From a checkpoint of a small transformer trained on Wikipedia: RMSNorm after each block, no biases in attention or MLP.
MLP neurons of a small language model. Each row is named by its layer, matrix (down: output weights) and neuron, and shows model dimensions 0-63. Each number is 200 + 40 x the weight over its row's rms, rounded and kept within 0 to 999. A neuron's up and down rows have the sign that makes its largest values positive.
After each neuron's rows, "fires before" lists the tokens most often just after its 100 highest values on Wikipedia text that the model never trained on.

L2.down109,246,266,170,216,215,217,201,187,183,182,142,225,154,160,233,207,188,206,245,270,157,227,265,97,213,241,213,211,182,182,290,169,168,180,172,184,155,225,129,229,170,219,166,210,225,152,229,310,157,134,140,135,177,198,192,216,231,131,223,215,177,134,173,200
fires before: " |", "ul", "le", "e", "es"

L6.down31,207,248,210,162,182,185,177,228,201,286,190,203,251,268,189,209,217,178,203,219,213,211,181,202,169,157,216,147,237,220,219,237,212,195,207,231,163,216,217,191,111,260,252,279,130,196,189,155,220,158,222,233,127,163,240,235,137,185,228,192,183,189,200,147
fires before: "5", "6", "0", "9", "3", "7"

L6.down331,253,194,185,201,236,233,206,193,198,206,170,180,233,172,271,149,160,203,223,178,212,196,212,168,176,244,194,138,223,213,203,143,180,228,231,172,163,195,160,173,193,234,221,171,205,245,217,182,197,223,173,169,221,218,137,114,224,198,270,207,75,191,244,205
fires before: " |", ";", ")", "\n", " ("

L9.down170,207,180,241,229,195,240,127,201,193,202,233,121,203,188,290,204,272,198,250,208,206,124,241,265,164,171,217,154,244,227,197,242,146,191,190,246,214,203,134,146,185,155,261,192,115,191,231,221,220,184,198,189,219,257,234,197,145,196,136,187,180,150,232,204
fires before: "n", "o", "h"

L2.down513,167,197,197,275,292,191,213,239,229,253,219,258,158,194,252,208,179,180,206,199,142,212,179,206,105,188,56,236,238,262,225,221,176,162,195,156,195,236,131,208,228,207,269,267,209,153,185,267,184,218,218,166,174,267,167,268,221,282,259,183,128,151,190,178
fires before: "-", "\n"

L10.down250,142,189,165,173,226,267,262,218,247,199,220,269,232,122,129,193,223,202,200,210,201,228,147,194,186,209,162,233,104,196,199,164,197,231,170,222,236,129,203,195,221,181,201,225,214,148,213,246,132,185,218,234,172,195,206,181,250,135,99,148,188,200,178,163
fires before: "s", "ic", "it", "e", "ing", "ter"

L6.down361,234,237,161,242,221,268,181,178,175,231,222,213,177,201,191,266,142,230,216,165,189,192,246,201,189,260,183,218,212,146,244,210,201,247,195,168,212,300,207,227,193,162,257,155,151,208,200,182,256,183,162,220,171,172,156,169,246,154,170,188,222,193,189,166
fires before: "st", "s", "p", " F", " a", " ("

L11.down330,201,268,201,157,142,168,112,210,256,94,175,187,262,114,246,246,177,204,256,192,155,176,223,89,174,150,187,206,141,187,167,139,218,192,310,181,187,195,244,212,251,215,233,188,233,250,266,216,217,202,186,218,146,199,214,156,168,192,201,232,170,232,193,175
fires before: "an", "o", "u", "un", "os", "n"

L2.down534,218,252,218,228,172,117,209,256,135,229,196,151,211,208,211,174,265,227,224,206,177,128,163,235,231,119,234,144,196,234,146,195,250,193,221,228,220,160,265,238,153,158,192,162,67,113,155,141,190,174,178,175,156,237,184,168,243,180,246,229,226,162,224,193
fires before: "9", "7", "8", "5", "6", "it"

L11.down254,142,221,161,229,204,207,227,220,192,198,227,225,181,155,265,126,185,189,258,216,171,247,244,247,238,238,281,221,213,162,188,228,231,169,176,245,219,150,164,187,269,189,183,229,172,250,253,223,213,203,185,154,227,212,195,186,191,199,279,281,184,161,218,245
fires before: "o", "on", "un", "et", "ot", "t"

L6.down511,177,177,143,203,243,198,179,233,229,209,197,215,149,152,220,277,131,202,182,159,260,200,194,261,215,191,216,198,278,185,192,146,203,136,175,129,213,160,161,200,189,271,171,155,249,211,208,227,225,185,223,98,224,177,150,200,223,171,173,221,240,255,192,217
fires before: "un", "w", "f", "u", "ur", "ir"

L8.down235,147,249,171,177,222,222,122,271,120,187,214,206,213,199,86,184,218,153,207,116,139,221,226,167,168,219,251,209,159,210,148,172,112,199,144,241,201,288,178,265,214,217,190,199,242,233,196,195,132,240,147,138,210,190,207,142,162,141,131,191,294,250,199,165
fires before: "i", "e", "t", " ", " 1", "l"

L10.down255,304,184,118,318,207,220,217,191,134,213,208,112,124,173,170,163,229,267,226,225,232,197,204,228,241,149,223,208,219,230,131,165,224,244,242,221,191,214,224,287,185,220,193,152,154,192,152,239,169,221,230,186,184,145,169,242,201,144,215,195,195,181,179,204
fires before: "im", "av", "ist", "ad", "igh", "as"

L8.down179,137,228,175,133,252,217,230,227,175,146,208,209,236,166,243,203,274,214,170,176,179,159,181,190,136,170,191,102,161,253,150,224,143,224,184,219,172,272,233,165,214,177,167,153,203,232,160,204,182,204,180,146,183,135,234,198,264,162,161,211,253,180,207,153
fires before: "i", "p", "s", "c", "ial", "k"

L9.down203,223,240,238,240,177,278,216,208,245,205,214,238,290,68,202,141,226,229,194,208,200,163,231,160,286,215,228,155,172,173,229,214,178,227,142,123,185,121,186,233,214,201,208,275,162,235,149,217,181,226,248,216,166,223,203,152,160,152,228,224,240,182,186,222
fires before: "on", "it", "il", "is", "id", "ig"

L2.down549,207,203,233,219,106,194,144,155,223,202,177,104,231,154,224,280,179,187,213,214,192,176,226,171,193,247,189,174,116,163,262,244,171,231,210,195,117,165,258,214,227,219,161,214,236,206,160,214,152,225,204,237,226,221,241,125,229,146,224,237,258,206,173,185
fires before: "an", "and", "is", "un", "^", "it"

L8.down360,166,244,151,200,119,172,251,204,210,206,244,234,202,215,211,198,185,151,187,168,179,147,248,130,195,139,189,194,206,242,242,185,172,153,205,156,111,188,193,169,186,203,134,208,205,269,165,198,204,219,248,200,247,103,263,152,132,211,223,199,206,223,154,237
fires before: "ud", "art", "ation", "ate", "or", "ag"

L11.down285,213,166,206,222,311,204,81,191,176,197,165,305,199,174,216,163,125,183,138,203,233,175,181,192,203,142,187,182,165,158,125,187,174,148,159,237,231,226,217,168,217,208,157,137,281,213,203,150,212,197,226,246,104,251,201,270,184,185,162,179,262,176,147,161
fires before: "al", "n", "d", "an"

L8.down505,174,173,149,240,214,165,241,212,178,203,189,255,200,146,234,253,219,155,223,220,274,160,172,200,211,158,208,202,111,178,180,189,185,275,205,263,155,163,169,126,182,188,257,247,163,182,178,241,282,148,212,143,169,198,194,202,183,212,244,270,194,165,160,152
fires before: "s", "p", "h", "es", "l", "f"

L8.down412,170,250,165,204,203,142,163,234,169,204,169,137,239,238,219,175,228,159,262,194,192,203,195,205,242,152,172,168,205,227,208,276,167,313,222,228,228,166,228,217,251,219,178,270,175,227,181,262,124,230,179,220,183,167,255,143,150,235,189,210,202,188,166,82
fires before: "l", "ent", "id", "ul", "er"

L2.down113,202,118,167,158,202,154,227,180,154,164,250,218,215,219,184,235,235,171,254,236,203,244,240,164,190,228,201,218,204,165,231,178,208,259,194,210,223,311,172,187,246,253,178,144,240,188,135,183,217,261,183,190,268,248,156,252,217,146,220,176,201,238,190,209
fires before: "re", "ed", "b"

L2.down225,252,202,250,223,182,147,183,213,200,188,221,277,246,193,217,231,232,141,180,228,167,150,271,206,250,161,189,202,223,263,257,132,158,187,241,281,178,169,220,189,176,187,230,241,291,241,243,167,247,209,218,235,215,167,262,206,224,265,182,170,159,180,158,92
fires before: "'s", "s", "ic", "n", "ate"

L8.down151,148,226,198,199,226,151,245,191,139,224,171,200,177,168,271,265,240,167,182,177,239,207,215,210,136,202,208,134,187,228,90,169,208,185,189,221,172,221,224,207,236,255,161,161,214,171,117,213,267,151,183,155,210,265,226,202,186,224,225,157,234,179,197,207
fires before: "d", "v", "g", "f", "j", "c"

L9.down83,232,206,179,125,169,227,188,211,164,206,179,249,245,251,190,197,214,219,171,134,195,218,173,174,189,244,249,170,156,199,142,140,197,189,159,204,164,232,138,193,174,191,159,108,250,225,204,168,173,163,180,261,228,163,221,162,169,107,193,201,178,205,196,187
fires before: "{", "2", "1", "3"

L8.down18,126,237,175,255,185,196,165,173,259,177,206,168,231,180,150,169,213,192,230,184,233,152,175,113,191,182,255,236,161,213,166,238,160,186,181,192,157,214,252,211,189,297,188,248,178,162,171,215,208,177,208,208,211,236,233,148,200,167,172,271,218,229,203,184
fires before: "ap", "o", "os", "an", "un", "am"

L8.down463,288,246,235,166,200,191,174,242,172,243,192,248,160,204,249,259,324,150,171,178,199,192,178,163,298,180,187,174,210,193,192,181,243,249,190,154,143,238,204,128,191,210,231,250,166,210,200,170,209,98,163,212,184,217,221,221,125,114,227,209,189,165,190,194
fires before: "9", "7", "8", "r", "4"

L8.down568,213,293,128,145,165,156,215,204,194,217,148,207,203,264,224,178,214,168,202,235,159,216,218,196,248,206,196,194,292,217,251,216,259,279,280,174,128,160,149,98,199,165,225,245,175,185,166,218,172,220,183,123,205,227,203,205,221,281,123,163,179,206,181,194
fires before: "er", "ul", "ing", "ow", "e", "u"

L9.down538,237,161,214,182,175,202,201,115,225,213,194,189,224,212,275,296,222,152,165,174,263,189,202,195,194,161,231,217,209,209,199,167,183,262,231,234,267,186,221,142,252,211,150,236,163,248,187,185,242,212,234,233,232,175,197,221,280,213,228,193,163,226,252,202
fires before: "e", "es", "ing", " of", "en", "ol"

L2.down409,189,175,255,264,219,258,197,168,141,181,195,145,198,217,185,169,162,132,145,208,196,154,200,196,167,128,117,185,195,129,229,180,133,235,210,257,125,193,263,249,183,205,161,127,259,209,188,193,181,190,167,212,241,245,171,175,158,150,188,232,202,189,237,202
fires before: "y", "ry", "ri", ";", "ain", "ro"

L9.down210,138,155,191,224,160,122,220,182,97,182,192,245,212,182,191,271,207,188,149,268,166,211,164,206,145,125,152,179,145,225,105,215,237,289,208,182,193,170,277,180,151,204,155,217,169,234,124,250,188,193,124,227,176,130,167,198,207,162,203,213,236,203,192,171
fires before: "4", "7", "2", "1", "6", "3"

L11.down91,157,178,213,142,205,141,203,203,238,140,195,167,190,130,203,242,182,202,141,233,218,172,167,166,210,238,128,197,213,218,166,175,230,273,228,201,147,218,252,205,257,187,203,235,176,150,227,157,178,205,142,232,216,165,207,202,174,186,171,161,167,167,214,183
fires before: "st", "ed", "or"

L2.down498,186,173,244,173,177,163,210,186,137,190,188,189,216,172,203,259,180,124,200,218,237,226,278,167,176,174,167,166,164,262,270,170,126,243,172,228,217,249,170,167,143,185,241,197,210,230,139,227,199,264,149,198,217,223,135,256,180,197,178,250,267,230,246,145
fires before: "ed", "ion", "her", "ch", "ag"

L3.down313,151,184,208,122,216,173,289,195,185,274,197,197,124,210,215,83,213,110,213,213,177,250,261,247,151,230,260,290,196,218,167,168,136,195,187,233,131,165,244,181,245,197,217,248,226,211,173,224,136,230,129,169,226,119,247,230,177,182,181,204,278,226,239,203
fires before: "o", "f", "t", "4", "on", "2"

L9.down141,187,228,147,228,207,235,249,189,149,171,179,218,158,189,211,217,172,180,175,207,201,194,212,186,238,168,216,205,273,179,186,167,233,203,187,307,194,202,220,236,130,214,232,114,259,161,162,205,174,238,151,225,205,190,250,289,193,128,175,201,193,227,221,196
fires before: "y", "ist", "ic"

L3.down22,207,173,186,204,257,153,188,179,212,166,287,256,164,236,212,223,238,198,288,171,205,244,207,263,221,261,216,188,232,179,196,184,193,169,226,236,247,300,222,235,151,256,241,174,195,211,173,227,180,233,211,193,127,199,163,318,263,198,191,186,172,160,187,183
fires before: "\n", " a", "b", " the", "ic", " an"

L2.down23,188,299,226,216,259,156,196,179,210,142,268,220,165,218,251,169,200,177,187,188,213,148,274,257,201,193,138,215,166,163,199,208,141,238,198,183,151,165,211,199,183,318,195,202,171,133,178,218,178,193,181,233,224,206,162,246,250,262,281,166,136,116,146,160
fires before: "\n", "==", "S"

L11.down208,141,212,248,265,197,222,149,186,255,302,231,214,220,163,189,137,270,171,213,123,247,221,143,167,221,171,188,194,196,166,247,230,145,217,143,152,278,152,192,207,205,159,254,254,226,187,223,246,193,176,173,172,141,231,214,211,221,267,217,187,219,143,208,225
fires before: "on", "-", "1", "p", "th", "l"

L9.down361,195,174,124,108,182,165,193,248,200,272,197,228,213,213,326,216,231,184,201,143,232,157,177,227,171,198,288,216,184,269,212,159,208,262,203,233,199,196,236,144,215,223,209,176,147,211,176,222,195,198,129,209,196,174,192,109,233,208,183,195,146,260,224,164
fires before: "en", "s", "c", " of", "er", "ld"

L6.down98,186,228,169,165,112,201,160,263,165,220,146,198,267,276,162,255,190,196,215,216,213,155,296,239,192,246,203,233,215,246,171,251,187,181,213,244,264,207,184,203,195,262,152,188,223,220,107,214,270,198,128,237,149,170,269,261,250,158,156,267,171,254,222,227
fires before: "st", "m", "es", "ip"

L3.down32,216,314,206,177,209,188,214,154,230,273,268,151,206,246,169,180,279,184,238,225,237,182,164,223,243,213,185,187,199,230,111,212,230,167,281,206,223,180,235,197,241,156,219,205,192,168,181,188,235,122,226,178,203,227,215,240,206,167,164,154,230,158,178,184
fires before: "7", "5", "9", "4", "8", "6"

L8.down231,143,240,162,241,164,262,274,170,218,198,209,181,167,153,187,249,218,220,245,112,198,156,209,232,198,257,183,280,180,228,168,167,207,176,225,231,180,298,204,239,227,211,269,149,157,212,186,108,255,228,157,258,148,149,190,250,128,188,183,228,166,249,198,157
fires before: "ord", "c", "og", "s", "ent", "p"

L3.down177,227,130,170,164,129,164,245,212,242,168,212,137,158,210,255,214,246,222,169,157,209,202,194,214,216,181,130,216,210,178,207,174,256,201,183,175,158,224,164,189,234,189,202,252,242,201,210,191,193,208,154,179,191,186,190,164,224,232,224,187,178,166,224,231
fires before: "el", "ed", "al", "s", "if", "or"

L10.down520,224,156,151,278,151,156,243,228,241,224,155,274,196,180,220,192,223,154,176,230,242,174,127,253,195,234,179,221,210,197,197,194,172,173,243,235,205,218,195,221,221,171,218,232,198,296,180,231,127,222,174,307,183,205,132,174,253,215,206,151,142,242,239,275
fires before: " 19", " 202", " 201", " 200", " 18", ","

L6.down357,197,224,233,119,236,163,173,193,227,183,134,163,191,164,239,145,150,168,214,221,145,229,170,83,175,173,167,172,236,240,181,203,230,248,196,169,247,181,190,131,176,213,157,152,219,146,227,173,200,225,260,207,186,215,193,169,213,211,245,222,178,245,151,281
fires before: " |", ":", ",", ".", ";"

L10.down37,215,162,245,171,156,197,191,227,190,293,131,240,230,289,225,243,305,170,200,225,219,153,239,196,302,225,178,227,218,207,226,206,157,152,208,231,188,236,134,191,206,159,163,201,253,177,215,183,260,118,165,189,117,231,153,132,290,213,208,236,211,199,192,169
fires before: "en", "ver", "v", "d", "at", "p"

L9.down195,172,173,148,224,252,204,152,211,185,245,214,248,176,177,207,275,165,232,274,139,266,189,191,179,203,215,228,153,224,184,174,180,242,293,177,232,148,217,205,114,216,260,216,156,151,169,204,216,218,226,171,183,167,241,252,193,238,254,201,193,204,178,304,159
fires before: "l", "f", "s", "c", "t"

L6.down409,168,164,184,225,267,298,145,242,211,185,132,181,202,142,173,212,249,196,210,131,144,234,154,189,222,162,228,182,251,167,139,238,205,179,168,185,196,255,205,205,234,244,195,168,188,277,196,195,138,273,196,205,209,152,264,154,220,195,176,171,204,198,220,141
fires before: "p", "ch", "ber", "b", "l", "i"

L11.down18,188,215,152,235,191,250,304,192,231,149,185,233,215,221,241,173,176,150,226,180,257,286,273,203,170,207,231,178,220,225,191,112,268,221,233,272,241,247,155,213,196,301,119,141,248,187,171,137,196,252,168,166,227,146,188,183,241,181,173,146,154,231,207,217
fires before: "s", "l", "b", " to"

L2.down465,210,246,184,204,220,250,191,243,213,241,235,317,154,171,222,193,183,147,172,189,230,202,208,165,225,144,210,127,234,209,194,159,278,228,169,243,231,179,183,237,229,246,235,177,168,176,213,244,227,222,184,187,106,238,189,170,234,221,174,222,178,225,189,140
fires before: "p", "gh", "ld", "b", "t", "l"

L11.down262,214,174,237,230,181,195,202,176,182,181,202,226,97,183,211,130,126,194,236,234,185,259,242,232,234,220,148,205,201,202,196,214,188,239,237,253,198,247,168,199,212,233,260,196,260,230,204,198,190,174,184,170,192,192,225,181,116,145,268,207,136,162,133,192
fires before: "\n", " |", " S", " P", " C", " F"

L6.down261,232,275,226,150,192,158,179,218,199,246,129,229,250,211,183,133,224,305,179,279,206,223,250,191,163,146,205,189,125,204,179,240,212,238,286,231,155,130,246,196,181,161,223,192,152,193,196,95,180,167,163,210,178,201,224,148,221,248,215,221,158,178,191,219
fires before: "7", "8", "5", "9", "6"

L10.down127,171,196,227,150,175,243,227,196,263,205,230,265,241,211,219,279,158,199,181,175,158,177,181,232,176,204,239,285,166,250,94,192,171,155,115,232,161,158,212,228,273,204,161,127,222,136,219,233,203,277,230,236,222,164,188,251,183,247,218,106,207,122,153,143
fires before: " D", " T", " V", " M", " S", " F"

L3.down167,203,195,189,153,248,183,216,171,172,188,197,246,203,211,157,227,136,154,155,175,204,159,236,251,205,229,218,157,190,174,155,263,154,239,261,247,181,212,165,183,167,247,219,225,101,225,253,150,197,205,254,227,167,223,266,202,178,120,176,203,85,178,176,200
fires before: "2", "3", "5", "0", "4", "1"

L6.down111,205,198,105,189,164,213,157,210,259,239,201,151,213,218,250,248,220,204,182,191,130,159,172,197,273,175,159,215,207,184,229,215,169,223,200,212,128,123,205,165,214,273,215,175,205,188,206,163,231,272,197,76,217,118,198,190,241,173,209,214,217,229,195,168
fires before: "us", "w", "ud", "im", "un", "en"

L6.down293,232,174,155,309,236,192,191,283,249,171,180,303,212,141,188,240,180,185,180,239,202,218,147,184,144,233,177,214,156,153,181,152,192,281,262,186,147,141,260,205,227,146,195,210,225,193,201,218,195,201,133,165,190,219,169,164,230,209,181,188,204,201,280,189
fires before: "t", "v", "it", "c", "g", "f"

L8.down58,104,165,153,165,173,172,187,191,182,197,128,195,181,166,196,277,194,195,252,189,223,168,253,268,219,231,218,260,211,264,196,246,111,169,233,238,137,248,227,183,163,228,139,170,221,169,192,214,177,184,139,249,163,199,133,193,224,174,196,174,195,214,159,178
fires before: "p", "2", "i", "en", "al", "re"

L2.down392,141,213,173,204,265,218,282,172,255,180,213,208,187,236,163,272,182,152,194,205,205,226,200,181,122,137,199,160,258,197,240,209,235,238,210,215,239,228,122,255,217,199,183,190,173,139,134,235,244,256,178,180,163,242,157,177,255,134,198,219,261,213,125,208
fires before: " a", " w", "s", " the", " p", " "

L3.down550,142,184,173,224,255,238,193,234,203,142,153,229,166,179,120,202,218,158,228,239,195,177,148,214,190,214,182,206,183,233,161,253,243,313,236,234,207,190,202,224,176,239,181,250,147,203,206,172,228,155,252,203,235,215,257,203,271,217,197,189,208,151,174,182
fires before: "ot", "ec", "i", "en", "ort", "an"

L10.down365,206,197,150,207,189,240,160,163,201,175,177,193,221,211,177,165,182,203,236,158,192,200,185,185,198,273,202,172,193,241,121,176,180,153,157,239,196,249,158,140,193,236,223,151,186,229,184,208,224,201,252,269,174,106,116,201,221,202,259,200,211,208,175,224
fires before: " |", "her", "al", "9", "8"

L2.down264,191,211,214,240,276,257,124,177,187,223,255,181,249,227,219,224,233,193,139,251,172,131,103,232,198,129,196,156,132,199,187,166,102,210,181,199,199,159,221,166,174,205,261,110,130,203,208,205,238,265,224,291,197,151,242,191,260,211,194,229,211,148,257,149
fires before: "t", "s", "st", "c", "f", "d"

L6.down165,154,143,223,177,213,208,203,246,200,193,173,243,214,124,201,145,199,215,158,182,189,217,275,203,197,263,198,190,221,275,245,191,235,276,163,210,218,180,166,95,235,230,158,193,197,176,243,223,237,185,209,248,160,235,216,216,172,232,255,175,222,280,242,236
fires before: "it", "iv", "ion", "d"

L2.down300,153,166,186,267,205,164,206,217,199,182,202,224,242,196,234,313,147,92,197,200,232,171,260,200,165,232,217,167,197,218,249,177,196,209,258,227,160,237,218,182,228,163,177,240,185,156,225,185,235,190,155,193,145,164,237,172,222,165,221,164,240,237,204,132
fires before: "n", "a", "u", "s", "r", "at"

L8.down268,248,222,209,196,148,177,189,190,177,236,199,161,237,126,210,206,185,205,171,221,199,200,217,186,151,155,172,218,210,176,237,198,179,188,304,125,142,235,193,181,217,118,196,221,213,167,201,227,173,201,250,252,211,162,242,205,289,223,283,188,186,149,180,215
fires before: "ers", "3", "2", "1", "0"

L11.down494,151,229,168,250,107,159,143,210,214,276,199,191,244,213,219,153,109,197,239,273,161,261,168,228,228,167,171,166,281,173,158,155,227,163,254,153,133,198,194,225,171,244,173,201,192,225,234,218,163,240,202,146,231,232,283,233,148,265,191,175,183,185,196,188
fires before: " |", ";", ")", "–", ".", "\n"

L3.down493,245,212,200,159,162,176,196,173,213,225,204,213,277,240,212,233,246,166,75,218,169,123,200,235,218,180,218,158,231,234,191,186,154,194,210,202,181,128,136,257,278,162,274,244,204,158,181,240,255,105,226,220,157,183,187,179,159,166,199,187,128,154,238,200
fires before: ".", "s", "k", "c", " A", "1"

L9.down96,269,175,175,218,175,147,244,191,284,229,130,249,188,227,245,227,186,226,150,172,184,140,278,209,207,211,261,190,247,272,173,288,242,200,209,184,165,226,226,185,193,193,193,160,202,311,177,194,136,131,113,244,207,145,170,225,211,186,197,204,247,230,131,178
fires before: " 201", " 202", " 19", " 200", " 2", " 1"

L6.down389,200,210,212,252,340,196,206,156,156,182,231,212,277,220,176,241,241,148,126,246,245,121,215,226,177,248,198,154,187,198,99,181,213,169,176,213,224,137,267,158,186,194,206,152,202,230,125,176,272,171,165,207,191,163,201,150,236,200,68,197,182,185,211,185
fires before: "t", "s", "d", "st", "c", "j"

L9.down444,195,191,148,168,156,196,233,245,248,202,244,259,255,158,193,276,162,215,108,182,171,204,222,198,153,162,125,222,230,223,191,225,272,229,205,160,171,214,185,195,254,191,176,168,260,211,237,205,77,205,287,214,181,174,129,177,155,211,144,226,114,161,183,149
fires before: "ore", ")", "ter", "s", "il", "u"

L6.down497,207,276,189,211,207,236,246,197,257,161,204,262,152,144,214,199,203,210,173,232,221,176,205,219,213,202,279,224,158,209,243,127,218,158,191,171,229,194,189,204,232,181,189,177,197,145,310,218,199,296,218,168,171,205,229,241,238,283,213,193,283,194,149,213
fires before: " A", " R", " M", " V", " B", " S"

L3.down132,170,138,174,176,196,254,250,178,249,170,166,171,180,229,185,121,222,111,208,189,206,227,175,204,180,190,214,194,135,235,240,246,230,203,164,189,194,251,169,144,255,194,169,219,207,235,158,229,267,218,179,201,193,182,162,158,214,97,148,308,220,231,158,174
fires before: " a", " the", " an", " m", " l", " d"

L8.down461,198,206,203,205,221,188,238,176,132,116,226,258,197,240,235,115,132,207,179,155,204,201,190,146,240,242,185,250,270,215,244,191,164,171,205,224,220,118,171,213,165,180,178,212,156,238,215,228,211,210,237,189,155,229,277,229,226,249,225,228,222,194,177,193
fires before: "ag", "g", "v", "y", "e"

L10.down305,262,141,189,229,232,175,144,174,194,161,181,236,221,247,217,200,263,233,191,245,149,198,254,121,160,161,169,213,165,222,154,204,127,157,251,220,190,235,195,122,262,227,138,150,213,248,79,204,245,178,160,256,216,246,140,233,196,194,145,181,153,170,155,233
fires before: "n", "in", "al", "en"

L3.down76,146,143,216,225,150,130,191,171,201,225,180,237,204,153,229,144,179,158,299,246,193,266,235,201,165,206,182,254,236,255,194,216,221,219,184,158,155,192,218,187,200,179,175,214,222,168,183,195,163,199,182,177,218,230,267,233,108,113,223,266,256,201,189,206
fires before: "-", "\n"

L6.down347,188,205,165,236,164,185,256,172,158,225,231,204,165,243,204,175,241,249,239,234,229,188,214,167,173,195,181,223,178,271,187,221,220,143,169,146,235,223,233,142,225,199,218,223,118,163,171,139,163,215,204,308,158,215,266,208,175,210,202,164,238,208,204,170
fires before: "ent", "{", "id", "b"

L6.down40,250,261,214,215,223,190,145,163,178,135,165,241,222,213,129,220,119,223,156,183,162,211,230,247,212,228,198,180,187,116,110,177,276,167,217,189,245,180,142,184,253,198,211,165,199,219,194,170,204,163,191,203,204,249,239,161,185,146,208,193,182,207,155,129
fires before: "{", "2", "3", "1"

L6.down181,179,245,176,208,190,225,271,130,241,236,209,300,209,212,176,220,218,224,155,187,183,196,195,242,171,249,191,241,198,110,212,169,184,149,128,256,239,216,129,237,169,196,116,237,211,192,142,299,156,196,215,102,136,192,209,226,222,164,218,163,188,146,178,216
fires before: "ed", "ing", "es", "e", " |", ","

L8.down115,142,200,195,190,93,202,173,176,204,162,207,257,198,188,191,178,207,217,177,225,172,164,286,171,237,142,195,142,258,169,215,173,239,201,229,253,236,208,206,168,237,175,182,210,231,295,186,186,251,217,224,179,228,201,232,178,213,180,192,251,167,187,191,206
fires before: "ation", "ud", "r", "ay", "or", "art"

L10.down460,174,149,213,228,149,238,150,211,163,209,176,174,216,239,224,189,232,146,252,253,277,246,287,250,231,148,264,157,171,205,209,195,174,215,143,297,250,178,242,202,198,190,226,175,144,250,193,185,163,204,150,209,236,182,173,197,171,212,263,184,195,212,214,304
fires before: "ow", "n", "i", "o", "ith", "it"

L2.down272,141,197,274,265,190,130,259,183,147,247,183,191,202,201,180,222,274,223,155,98,179,179,204,233,211,238,205,228,154,242,184,169,205,242,179,274,191,222,205,246,182,236,140,255,217,158,184,190,151,204,167,162,199,194,218,193,245,182,173,228,191,117,215,154
fires before: "5", "9", "8", "6", "2", "3"

L3.down162,221,129,152,197,196,212,227,184,177,206,199,167,143,241,136,283,213,166,126,183,242,220,171,198,271,237,252,232,167,173,122,215,173,190,215,267,234,279,241,182,186,308,155,174,146,159,176,138,232,222,296,191,199,171,164,216,219,192,198,171,202,201,290,195
fires before: "e", "s", "ed", "es", "h", " T"